{
  "tie_word_embeddings": true,
  "init_std_up": 0.0691,
  "lr_mult_down": 2.0,
  "beta1": 0.9,
  "train_tokens": 195600000,
  "max_steps": 11939
}
MLP neurons of a small language model. Each row is named by its layer, matrix (gate and up: input weights; down: output weights) and neuron, and shows model dimensions 16-111. Each number is 500 + 40 x the weight over its row's rms, rounded and kept within 0 to 999. Numbers have three digits each. A neuron's up and down rows have the sign that makes its largest values positive.
After each neuron's rows, "fires on" lists the tokens most often at its 100 highest values on Wikipedia text that the model never trained on; "fires before" lists the tokens most often just after its 100 highest values on Wikipedia text that the model never trained on.

L4.gate294:470539569530490445539441463542486498507469514520469463490541484529494502536515513469526444485517505476507441425550612465511444512485492500441580428472481494536539491503454521557491588559489519549518503488480508469469482476480471534473506521613488463512467499543510571547547450518450543528
L4.up294:467526481519501523574495524518497550478498542547522469451477435499492529489482481487457495485501492493568481523550521564498529548527509509564597547562434612580519581518432474534510529537527476568502460558542494543531560470466501505530532473432570489488508557499530551493553446424466544467
L4.down294:509556481462570503464560501476504528469541544463526563526460397465459529526534510538535489491472528444493490469532470540517537462481432437568530545558500588512494478537542543507508485522525461458475509497581530433468491540524420517453488467474595417525415501457444478461505502485451557545
fires on: "\n", "\n\n", " "
fires before: "- ", "| "

L2.gate263:504487469445500492523506379537459472511455487556455524473537491460491538526501490507524474520430573565528542437524504545467489517487494502508528504487479527453518417472473550502546447505599539491557504557537429465516468555515572516550526484556540452471432499576545519519491453428453564527
L2.up263:592475482482498499546477496481437478503471518534532526466507525481489592460494443511586493549490499491533499486475441523469480481523511462507513478511456559444592527495581484551532430422542482519473435592609443505589545516561508489507559516512526426500455426518493506495495424502470491485
L2.down263:495459541485515494481485543496524486520511533411534442456510492544518534450462403482516462486508485500497494422544448536508463512522513563549520502507498542470545465474509452453523475459536503465538430584563500390512536515520523520524520421468408513464537441533513498483449473508498569522
fires on: ". "
fires before: "| ", "\"", "S", "C", "("

L2.gate405:576505463504600512505477504584462497481435432464465486500481497523582533469562471552508457420553445533461480456536496485542466510458440549553446555495539496525501558444492496477529504487503455411503472497438541496526499486493544476532535442431451509552503505501505513473472500520558495583
L2.up405:512483531543554475523527557578484517457447488512485521524440555524577459507551465573495442403532455534466498456542433476531434499551419536555469495418546486516500612445430462534533448512551442449441465467458562512528482502515509511552539450450404488473494466555494523501550465522505432528
L2.down405:523472529501504560509501514483462406493435549458468542483510441530538519513459453526516517389437454543461458502453459512451464528465458519526460567499565504552474541398502447461445519521505502447505483490520558485477526573455577523498440503470479532444542495535467514524535479459548480484
fires on: "oo", "li"
fires before: "d ", "k ", "k", "m", "th"

L2.gate234:512514571607454459467503494445508559477525566534457497467501474427485473505466454537473484475449501503515475578478491500565535475535532511497470529480506489508469505451458527523474541556521524490547522493476416474498509443528429479467509532470446468487407486440514517481517436559460430512
L2.up234:526531545621476471494474459412516520516567506542491506451533540425480482535453483538500477472454498466450455513530481493518516431526532506480469566511538538514496496494467545510494551501500522528518527539466435470499493473536419514470500557488486431451397449473497482481501474513472429530
L2.down234:455453545559483442465452475489480572485601520481478455550495554502510450421545484533501459509523514527448468502424479507451486525519510516488471527484425543556494517376504536532465547434525477452488571502582500490507452565525521515444499533493476468446476600519504447429408426504518490478
fires on: "18", "19"
fires before: "7", "9", "6", "8", "1"

L4.gate145:479536445489485458456544536534501483470491474503528497521519475534553435461506494438481607515497486497539561485511427536511516549499466469486534475487531501495509482542529478543539477562513392488549524479511578493550511546458404502503372532508528493503554543525466524605470508491484511487
L4.up145:480453553527471464468507523462420483465493450540517524530466513517495513528478530481524524435536463455537524454473448497513507519397419502431524528511510473517512537501533431517542563494493483437534493435504505458594416510501536464553498536482585492446425501536469570460412511549456478537
L4.down145:521463520498556494450534488494454544493561470538549494540534498527513482479458521483498480464538449519473486459448464540532444535504505433443513444540506449444506508482533437454444539494500565548478547502543563541489525539539566458510537461446547549483522521514503511519504575468549505509
fires on: "St"
fires before: "at", ". ", "e", "r", "ev"

L2.gate64:454527493494473561461523410429468530516504496475448449414435506544578561488541445499528486540522503489507520571513570516498503551487482519471496525493542491487495539447476514411518496446608528547476435531503511488436413504528516466579443552470471463501479557425580500486550541523425465530
L2.up64:466529409481500562466450567455440499525492488405454490424451511532536593526567464417580490516476468427519454532512542542527475540499448459437413489519488550497516542489469497473495489399508471532475477538566516534476507503490506471549452531465520490485512482498526491508485521502479478511
L2.down64:480497499544437524432463474475505539524476560497536468561525509513500436495520449475574463508563498535528548468499450473477480509479459464493520473482462512473533461546465543452465525534468491443516625476421526478479505505522523502501535482514471554543464402461564476450443532447530530541
fires on: "5 ", "6 ", "3 ", "4 ", "1 ", "2 "
fires before: "(", "| ", "f", "m", "- "

L2.gate35:497541508455530498497462478595452426570544521524543441495455536496482561432541473506554592538476559412494429528483498465492475518545475476484448423486461449482505549486488539623486509515474563501508498510522486474477417457561511505542484459589533576511556536507451580546498505478456484522
L2.up35:490562468473485476531524479545492500506473500491554532503485535442450475506536573581564568591517508509531508492532458539464541505582479494535482527470480482490587528495411574508482503547374523567496489513536451536478538527533556493527597491528530489458510526497432540512497484444397534532
L2.down35:524536476523463430541525479430420561461505494464580549518509557453449509499582527462563459498506494482464529495577437542537450426509479517499516554500376541493446526469496472513511466500466515485444474549487510492555556521511524492471579496481545444477496555463436517538546515451402508520
fires on: ". ", "\n\n", "\n"
fires before: "| ", "==", "M", "S", "\""

L8.gate343:495458483426544461493563558553482503535498461489518481435527479542506512481506565498563485461525536546499551498514474495519595548511454479445485464542495523534534462455471510493495480436555485550501538475511480436552437496458496426556481518536536516495557524488427528476549450515399496509
L8.up343:538520545574553534479576540497520550607460476447508485506485534489511513427508495451486522518428470512553541562486491582515502523436560531525549418505516428528567498510520439497491545533556451503532522464518451557537502526548545524473509515400516560490532519471451471516538504558474496513
L8.down343:473506541428499435549499572481555610505497531551563481529477522456476477459501524548449581556504473431498526441532500520519448446593495513403621527523471441488522511479514567531496444532436440452544538411491471464567531475482485548509425516469499505484471487522470545518478548454505501538
fires on: "St", "n", "em", "D", "("
fires before: "at", "i", "ia ", "ed ", "C"

L7.gate203:487565476508525501532497457505593487455433530532563500523467566509489554539556478417511499502495469606514487556492455485475480507493461541500490498487458465528536446471468533551510542525541454600587526518514508435514492511504524462555505487544511462561528483594496459505454518555450495448
L7.up203:461552476533484442569528488560484504578498507523526476485502456547464520526507529433511481447521515513496500434556491509484487398456524386467526462432477455458496462530493466543469577475565482447465534553531456486555489513463494477531470541469524580609524468423537517505530552436493517475
L7.down203:414497434467532502443466513499481485529475551556498449523521468439473507534516487550458536480546519532490558536503526420560549453498441529508483467473459551559498530541545480490513483563496513473478501460531564460423521498468569544509473516504489494473413586447460504551501477549506517453
fires on: "er", "us", "un", "fr", "ers", "ew"
fires before: "ic", "t ", "e ", "ity ", "is", "age "

L4.gate328:501521506473518479523491415471394497496493474511543452495464478519583475565423452531459578504515490428591450437533488532530522472543474560511569458493470532539446504451459479542504541483570549557542450526487582547490542523454550491509483544464434542487482441562484503454536487479470507474
L4.up328:477440486450558517442519430519441470429490474530521520499479499465581523572430473597458624439534427537575536497525510535545517522519563515524519486509436502534420471483515495481527429486507533519495480525518458428437494470421529457530461455501500533502529469499476465471457482441489463459
L4.down328:507484499500472565479512552454471466453532501481492429596533457527544555525498487555531540483538467500558492491502532544529506433482538509524506509510413451508539523543471520515536452485457527503483517476453497453457576477503588481564509462482512534497548454490523484334531506477546496424
fires on: "di"
fires before: "rec", "ed ", "d", "f", "v", "d "

L6.gate386:484516522508523501520509497549500508532528430437550557560460531546550518598547484540489464447469522473622460481531525460519523454489526463467510518514509493527458496485466554553468502487443468564556485571512479432455479442488503437533494492478496523449533545476481515484433500486474546477
L6.up386:587381471425505547445483468518469490545474486493492501497496401528462538518484480528432475515473511498551512520486529416520489470545505536499466466456486534570518484441427470530543479456536511581493509460475487474480561429497467610541486444473480495485432467481498493473476538489481493423
L6.down386:516488504550497540529477451495417526516561489558537492533533441479508486542447427533440493477498512572511518467452506488576498490517486482541496491497427505466530458483468474542566503488519555535468493466520496506485525512540555489526528465486543521483520580476526478481464551515488526509
fires on: "ad", "di", "el"
fires before: "e ", "v", "d", "m", "qu", "i"

L2.gate298:544474532529488531523457583459519562567455495508502563518571468494486426456439419514480446485533474553532502558509507498531463514517465493534552483494499536480458460466515470468540510436489435444441565420454480472447422487444496508473437556495539499497519438563552463492610524523536458524
L2.up298:499405544499540522547485481525541515532541488525502540556502522501544499539482560454491453516548536502501408555483385500514455490542540542461495537443472451511501503487511460541487488468471510466438541548472456510423539470452468524463487523460547497468443509529458457471471581476501485469
L2.down298:509467506528460507532415471431496562567561486490507573560481498458488545577451527525580463475499438474538517472476448506539544476527575418515492471477501395542495434521521446505463533501480558465454511464431508467489533515494574503467520489507518478468491441481556522543454626527469511403
fires on: "|"
fires before: "\n", "\n\n"

L2.gate197:493535464442527470414532584483483476523463501581530466488576450544525487522534457440515560435509487541491549506548448480544465477544414477427525511501528456509502517498508481492510486499485454583517496479478543512566492538487506543506380538512495542456480505430479575589482514488458500519
L2.up197:483481464443593493391499568491456519536473447543490446459537489533597481475495465458507528487522475503589482499515500526566461494470506507384570476513524469570521489545504475471492587523514519510498471491465487436576515523503503539512447541534492501521518480474504546562478541498463503525
L2.down197:472483531502578408450568471473438468527481428581481483501526475514546423493531494443536567517514529532493543486509491534555420498490494412476529421529565447502552540537503474480418544494498483513516496494540547489518468496518569527521464535488548528456520587450590555550495555480509573467
fires on: "St"
fires before: "at", "ar", "r", "e", "u"

L2.gate276:487490500448519473437475503490556535522450530490454485496501477526498522522483508447566510507461485491542498443499457528490456497451483549491467494537536499496498560547475432543619485460466498576475475567526536492457444478520435461494468446497553540434577533428528465517453496433458488482
L2.up276:489459502595587509523477507455471581503461522475510582548506512541484496544528496446503511476505450552503532446480510474502545507440461533546433456554518490470473535543490412525556415563532502481497450535541562524495465472492469512430429440505482546486550486477523495453491546415500512440
L2.down276:549480506583504525494474519494450511499500572472505592469532472403493455503556437525429500504521490563459477548485517507535507503517440537516461481529524542548556488493545563514398447483482523441499482452576508529484523466506553504516508441462439458535398447499475517482461472468604544503
fires on: "con"
fires before: "t", "s", "tr", "si", "str", "d"

L7.gate356:474556455533436470497535424595541481484488468542583493538488517514540521582511507474434448490536556522565575503500480513545485508455483530421537539466552443580510415574491502513518432471547520392465555541486474493489520451511476497492483442534470527503541466519550530563442465544470541474
L7.up356:525553475558502487462504546469560443501467529473545516533468557538469518507407573427409518515454472436484523463464510437540483439486551530500536503547508545554477510533459435517479488510550500477459537488471498536519493441430498503487449543470507416475548526573585480471477457456515464557
L7.down356:535432483529484505516581515500524575486501473555521571467497451461566477461540532601518522500536499505599470483473442494503477478503477578458513547542424489581485522490471466527472492505562490468419509536489437529476566457556494525538495438474497520517536483421563441526485542490515607445
fires on: "ser", "ec", "er"
fires before: "v", "i"

L8.gate154:536517491495491564562497432519485490480537499530524494495518507453522529490430527490551508451485511487526467459541522428474502542430414455510455530508570453521495535502484526442458398503495488463473504590479559479501447462460551581444426470486485466504509465521505496434475451477531430541
L8.up154:514501552525464537443549546591514433472445522417512460494506482510528516540546471537521509562535528565559494510575559501531464525469536490535490450527537517477504498499457504458542487499490556458533458454501438520515462529468444547539533472593432495503558467553521550470584432505505537535
L8.down154:535486493483516549468517474501471489515524498516572487496568388508498475485534517459568516436490509436455543498481530564446520512553458505527459592519490480485513513476523471436495540510526471465566485482516448491528514511542491445536438470493491454541486469485505520508561432579541564485
fires on: "li", "i", "ers"
fires before: "m", "k", "f", "st", "b", "v"

L2.gate337:487475491467534441465448496556526506537543553520405501467529449532489484416552445486441525544482526503538450535564492502471430543494458501496487418516519508616484522505496541431473475493553471562476484485515517571476499470479462520460503486499434517552468541576441500492500477480472594457
L2.up337:476486463503526451533548449438458474422462565507499529512477472469433544445498499485488493442439540464555470520557468483529537474568537476482453448479525447531500536445450525502486547558534516565465481440508419504480575505542465531503562483454446491468484492542473486544493525542437535463
L2.down337:559585493458484517525489521473447482470517575491536485531471467471406484530534446460461531486451498488427510462488460503492480465580474523496506405547579508485503537477460488430496626531498539513419535491510432554430461466506468587498557443469461500482516480491496537587508476511468576449
fires on: "j"
fires before: "o", "ec", "ur", "or "

L4.gate478:434514512479502482460501503532568456513484504513523529492487509522540490463477525560546458489474504502525453496494566500492528519530448450518441511508490484527529515455485465532412460548586472499580589529474506506502437516545475546577516482492527544501512555445490500477469554527482414572
L4.up478:549512572523497506472503555486462412411541504501435571491481487578498493536485492504518487536521476549492464482472566550459517531545441516571519503580480511526499507450492435508505528550576441528570547487458479483514493527500509546512554502491584507418455514470476535399450546453512512480
L4.down478:532466545538520536481471548538468458479529495507510604444554458520515539531463496475493478494561498480458495472468518546456496559552464498528530508468530483496514477458515521510455540526550416549499639416549477462531505512534534528550500520404480481453505504475535507437433518517548484465
fires on: "op", "tic"
fires before: "ul", "en", "er", " ", "p", "en "

L8.gate158:543493399533511423471418456466450524467506512496463513497480486514517469491492483521497485485516521505506485521471498476522516483447562483518445606467546501472521516499484431549525519515462510490497575498522524510555470502544535481491482494514495482574498402557416500465458496471563465437
L8.up158:533446474547520496505462482475535547491529498531483555453489504523552493469495492479520507512441512497552502472553499505392523508437527445529479453518467503540638513409489511482516503456510428542511542460461458469517461474486481428519516487476449525547534452514550527486516391525461462488
L8.down158:526509475492468493490462482484464505524502432513505447536490538523550482492581533503481515523486423547410434553500504464428478539448522494436528475563448488555496545498494504583561498562422464522453441490544480512481540486529505513528488465537512543497489480500493547447518517593484470519
fires on: "==", "an", "==="
fires before: "\n", "\n\n", "t ", "es", "tr"

L6.gate195:488486464484443511512527511546505446418488497437490488542523404496540534479539547513491445485464477486531479443517528447544476492594518443509436562556498468530457505524439476515502516544480431522584525526520522441533499436480536506542580566500436512462483500445458483452498573400430449428
L6.up195:493579528548473580577506496465509544483447500526468436486490490543532438506524520560408521440487402569484528494442498486470499545501600538502503609555529451533542488480485527449480479482528476459474505517486492475514481496551467510440465476470495536548447495484490447545449509417415530503
L6.down195:437500573522522511505459573502495547467521424502509483574529551480477549491512464577461490488469457499481515494507554563473452517514484501535462506437427591489503557445510554533398493519537486542547524438554460595529565504565522503502397512529459513453520535512538517500515522474507502551
fires on: "par", "ar", "Ar", "ain"
fires before: "t ", "t", "tic", "k", "ent"

L4.gate161:530468537455519598444522459565575525498491532475499493590472520512593514559456473443539544459451493523495402499512475516458526566526503485458542563474484486494451537541515463468551512516547486492472556542511502523543490498537501545519452481513483562466488497487434439549528500566474427495
L4.up161:504562443490553510513502529490507568461485532485467475505484532497501475486476442527480589537495518434516467429504486496514506530576529556490451571482516492486527489466582536471501545501543509450475552484512511547543476519434486470429505563518481441517442470482541516535484565508492489448
L4.down161:546529524567570520562449518499553426575450503525472547481546503500502494421538471476477463577487553490490551552573485449556579535487485519445515544503485559452497549467507530511535573473484514523572467535472444517586549522491561542448490459512536485481505499426454433492518594485478549507
fires on: "ed ", "ated ", "ted "
fires before: "by ", "as ", "to ", "in ", "on ", "a "

L7.gate331:518469508446514487542478448554560480581532517525460510560503503443458445501535478486492492488434524449527472467489551521467480456532471468377502397547525520550485465596491595530504499473503458517520503485469559483480583520543478474517492520452590473504456451514519504529547504507414450506
L7.up331:447538488531506511514454566578540527577465511543547504521490519437558516501556436525510537525498519497597433480533470489480487499525444472559460526448486503453539513492480463450464495498510528549442540441501428589518494532484485466507623464449553460517524554519479463536552450526527492471
L7.down331:494486488479464505489474544573486486528523468512543643447448569489469463469536521485538468472405457523514498522419568528485551453423447563474492463478509573482513511482526556585467478515452504547524535537500499465468517516461493523444465552506540480490455487461504473442540450539534543476
fires on: "\n\n", "ur"
fires before: "==", "===", "ing ", "- "

L7.gate419:552545499483559551502521454476493467582478463527459537528458592474463523492465581452487510460531511480568504520477470527514478564516488462463540434561519510415480568457493487554527525540565481491507489481426479466524477561522490531560548501557473551516486405549482524553426472578477499549
L7.up419:506515513436475555445458501517486539511493502470477531506463503511493396514499528484475457504566446475527481459433503539523492563543546469498504495526528425457475511469550542439479494450482386458483496478550465495551484544568473543501546549430549499439478472492520488524555534536528518475
L7.down419:562476440535508531541441522456586533499531547520523517515532489529484519488470495430520390482444504531505469464508485472540514545496493464459532487500451457486525448524482547496565469472502474502526612475497474512537428447469489521478488453508575530526518502459521484511502494510517465478
fires on: "ed ", "ated ", "all", "a"
fires before: "by ", "to ", "ed ", "as ", "in "

L8.gate47:532552442595467503444458464490484495508533497542544473507476435476473469471555499553458491497561526512482523499504417467485524475563495510493496544520514499522522589536481472568544466439466485487524472462475425522442444490474462532432537483462492483540497483538535485501546507479494469462
L8.up47:514530466558437563574513482442528540490571528541545470434452511488473528457467489474440501465446509533481541461508465480500493530490515437413433450487494519496512553481449465557525519485536485544514484540523473533466489483455530465448489520546479452435502483462495531556591526517529429484
L8.down47:544509438613539516531528545491484519534503548564482482501432478503527475505550531476490549502468520492509532596527477440468440524582521447465497532519511549510471596543486494559547467527507476502503525416490475536479476521567477510478478464470565445424511533466482547440571459503483503445
fires on: "202", "\n\n", "\"", "19", "in "
fires before: "\n\n", "0", "1", "4", "2", "6"

L2.gate99:541395474445493471468532583545502514541477503462399533526489496477451513486549515513504502448420518479464472465534459475495506534507493494548411470484491484489481552488437507509463481507497477532490500519478474537551466480599511529487530527563444519558524545495473463531478523586485519451
L2.up99:567385479480475475461497545534549435529492511512433502528517491574437485474547465482463449446479549526521506490516410455462507526498525458571424468559480528523457516509529458517471492529483443551478480500554573570515473508557529517478603487515428471531533539481518450481558511595537539446
L2.down99:614538514524494529466469551558571396536455559534522523552530480479431478510543456428518494465498560523506516494482469542583452514499523542517465499538570462515469525491509498451460528562552541513392485491496426495475498531534457539518598463477501513557509543469482573542504522474494589540
fires on: "j", "eb"
fires before: "o", "ec", "or ", "or", "ur", "ud"

L7.gate395:389552505488522563499427494488528490498541431523490529537514424545458556509552477508419476524532524588527434541526524455456548447470529480527528470551530502516513546511432512444495489582427447546509496467534532502509481526495443525590541469492523488485581438510448538544534468446519526460
L7.up395:436526479503458489509454516446526536533468493558516537520476544573452506494535468477458505462529490516554446529536476523471465402408499468438529517515493444451543626468494507482464512604546423521538445478545515485504451488504524498486512399596501552507547423456455540493471503539433500488
L7.down395:527542572528450491531558544492496515471526474384466436511527554501483551487538512469521486515516526505439498516580521497509472540496510474529506454514488588462577497618481434506514472606509499551432439526487516523514525521434510464562458534495493506496539529552502471538500436586560519502
fires on: "oun", "il", "ed ", "is", "el"
fires before: "d", "d ", "g", "i", "t ", "to "

L6.gate200:515488425471553475480479390477502480488531545493489502513479472557527541468491433453460510509510494485559450511505443529461530432454449451441444428472475465497474503490419457519515470474551503502523573495469475580539485499512526569526512480532417530546541443467548544544510456482492435511
L6.up200:445522474520532431523507445498471517493523455503487508557493437502543518481477536470505559500564478483546426498496468572487484459503453460444460460563509491442503557537459475484551425478536547446553518497546508527510472545484504631529469479515444470523516506442600535553471435453501466506
L6.down200:481536495503543461480466512490550557484528409513487528480535515499538485508548528460495421547549456426392421511523493562484479467447536517469451488528405581420510505529428506439545568429513495475480551530500551495484565505515532550517532516424487461505451503456561546541486401460560418531
fires on: "oun", "ran", "our", "an"
fires before: "d ", "g", "d", " ", "ch "

L8.gate155:512576537439526503421492536546511414426516539516470508513515552506481499523487453481556532535443517498546481541455555473520513501496438567493470598419560463530539494443461556523514470504520503482448483535467496527497489434534411464614523486464466485445472527530530445460514596506454537478
L8.up155:581496503566539548486440534445493498513510560518509536545506496560532518542524501485510512515532491481536464512469575460476552548501506509432562451514545483501471501547427622489534442473413497553563487481604465550503499548460510545499447521416421427465504429520540545500455469486448537480
L8.down155:485522484483559509547554517492493508515568471484470477495435535468494493440515491468479499505465463470552544493478466465561507539514408582506485555618522556538466527513498549475489463498497522496408444529474439516508584466491591462448486523493509542507473549452452477480490526482472590482
fires on: "in", "con", "ec", "en"
fires before: "cl", "c", "t", "i", "v", "d"

L6.gate258:560471492528554470442508558527478531488532503509505531450484550486541493435494526594492528515516505484525476483507487443544544468486568504479507427517491451493523515525520496495546523530409411540509523485439474539433439543516554443458541492496539513477479441524495518547524478507555536511
L6.up258:508508479488506490456489530544568520520532512496530538545519496461425452468415539507523489483444451504517462582574365542452412520539528572483477555605476520558512551440475475534479577455488479432580497524504441501525472460485539471478480536457484517528513506563558500499460520512480462468
L6.down258:514471471518561509558522457424450466518522411562596538635463530468514461521457446481499479507515525448530534522475551434478507511470489474537466529500467513507542457473514492618574455503474545484534563486580513496544509506506504539514400521496477487529471486571496540550492581565466484442
fires on: "==", "ent"
fires before: "\n", "\n\n", "=="

L4.gate367:498468495540469523549474493472507556437507543525482540508559458502516469468428428501445470494515422524547490461472583423487547393426530449447479489545545484531561561548541464557542493529515508549517494430528435463482477472543517498508530517502463479494382518550500500517511401576501470498
L4.up367:455520474573533476559523491514494487521466562439430520506533567526437471540491484520439515503455483478563517425468527445497578508531546475455501456518492448546491553485440457527501506517453519483510512496588512514485526547561436423530499534491479432492455493536577467461461515585517480451
L4.down367:538511492552429497446452475458469485450539531500481508549575549565506492471503426530475446489504488501474473511462512404499575443524466505498437527489479473496572483472505524437454456503447552444489462455466477538475485497522528517552462497499504498492571488570510432434475523572531507444
fires on: "18", "19"
fires before: "7", "6", "8", "9", "5"

L8.gate347:497498517460503542480503479436543463468406425534576460505495487551598456492514523476595524460446522490550475501542519524498505500572464453537493440503431519555424505530564535496482476451529471498524519502429467440519493454495449449517552573519522495534424458539482507456527534552445494565
L8.up347:532499541473578439528442563474534561502499465524544531504478507468430448536516526450497457465456481490507514471520476509407546571501497564575530436498513516528495587448553493509584503464542458519475566507534454459482535457470551526513554565552486428498470464498545488499521513521442438528
L8.down347:467524534541440446505514477486489416531586457481460563453449493455456456462508486439542517547536434499483517451491504518472520523498515462562494473470470486510543497506536531567498501489512521528419474493516533454492540513518488464566541539469530476489506490556568494498519485488521443469
fires on: "ing", "up", "tic", "p", "op", "th"
fires before: "ul", "por", "er", "ip", "le ", "l"

L7.gate205:529475446481498558467560553474475515493521505524506496481425458426500471486485530542396508489540507535558506478518546489487470490462563549481470473443473507498513522531487500561498485451487491531483555507529462556542547429543457527525494464534434533519525476496419455509461471471459485533
L7.up205:515479455479500543463464483548548508490531570494503502438398558535548445510457524543469549493505490430548460509586465469508400592437513554536581505502507530502501559502476538529499586461451529419526539532600503501538546531510453478481511545471493529517493528478493488442487491412506511489
L7.down205:524463489535483514633518469483470587491473515463535529424474506455496511495498501577498475515451527435477443521492510456412457479567486482485458548478563567531482469456445465410541591471530575484483561459532550490505509464482456455476520491476492525521575547513517540499506549469493481443
fires on: "h", "=="
fires before: "as ", "ad ", "\n", "us", "e", "ou"

L6.gate354:470567509415476427476433472558511500463460424517449501466543543452481516511538516492493482615512470522487473468470534438516470515510531489481476468520517470477468483475474434490525481521470385474563461519483454493543451452519452527457416582546539500479589476522521448501432447510520499451
L6.up354:441540444474466508446463486482602529519497538449465431543502442502550463458471476489539453496528523434528456488504456475470500500470494521502535387515491547546481486500493474523467523526478439494528471424560567484490524511544454487533457520476578553403555497414502545519516579476492442450
L6.down354:461458519537508464532542506520457437423509487582469476578478496474513531513513531534516485509557437488457537469532518543480527517504532493450539510466479533412496540520466497428531523545477436537444487530526466514506547453538439531495507492513480477552492444488532491523437511547470535470
fires on: "ur", "el", "ear", "il", "ol", "un"
fires before: "d", "d ", "p", "r", "ch ", " "

L6.gate412:533482490453604494578459485500529444489444468550479550445455522470485466464533460584511483429511492524565500506456502508475546477531433515528565488517505507543518537473437574574507514497448414506595495505541517470551565512488528460548473494552488508466454446463494481522520460455531460503
L6.up412:476542517442523514532454491434497497454514485481529472428462468449546476520481463471498508525474443566501499479469553496552524460520503512490518548539532552531542526471482523483448548518482439405499559505469550450503437517489446524537481535469462529484488485529466525520506459478521416540
L6.down412:524513498490574493548457487494448488510459502488485533539512545477456526476439558456487436458485398501501477441466507500537500451510461419504533535523516442504551574460458522513454496520488489459494514473462427493524516514476520579585487511529494456487536495476508469467511482477478427545
fires on: "oo", "wor"
fires before: "k ", "d ", "k", "th", "l"

L6.gate424:540379513446460489523469480443495485457403518500519500590522471496547522480550483588455460466522532543507514493455532468483463507483477451431501456504477473508508469504452536518474535488549521454568476534452491507468480504544535589514463488483507432519539528523461498429536511480445422529
L6.up424:536454511521462409548431562503438483516472505487506489490589501496513576563536549561522451451524534501484468468540516389470449488607474460464545543544493450465508448477475484435563486517534558511492470495539523420442538528499490504527478446506500519498482540478516571539501482552556487465
L6.down424:528495548556518445429476486512461524500528466485586495466496514493468519501616567605421489404563476570529454536537487500479507404493552543534508479461496545537465524537501550445491553473515535506454484565468549470500529469474497559538544548483539486477562516537533528446455497518482504531
fires on: "at", "ang", "ad", "it", "ag", "ar"
fires before: "u", "e ", "e", "ur", "ed "

L2.gate447:565497514459470533463503525461429525483569474534490504483585510458573531523519532467488518533546435525542508471530470542505491561563423470537495508497458514641492465497413481469481454518517450475446476503567474536459497416475575522452465466537492553491537493499459508530528444487466572478
L2.up447:545492481466527539487492480524512538503521437502504474517492510458613516512516495514471484527500453564530501477487537491478485521525482479579441531523534485557516495504453453472464508540501494511437481448530469470472435520450569495475462493521476481474479554505568443508471492491413517577
L2.down447:511528540474506508546452500498456520517548485451528387597463512549539475492524544539515499493512482511496495512514540534519552538483503462427504477509528552538472470499430549514388453440548445531459518520549501526502491509487469497477532545474505480453488563560538505511444561493518536581
fires on: "ac"
fires before: "e ", "k", "k ", "t", "t ", "tion "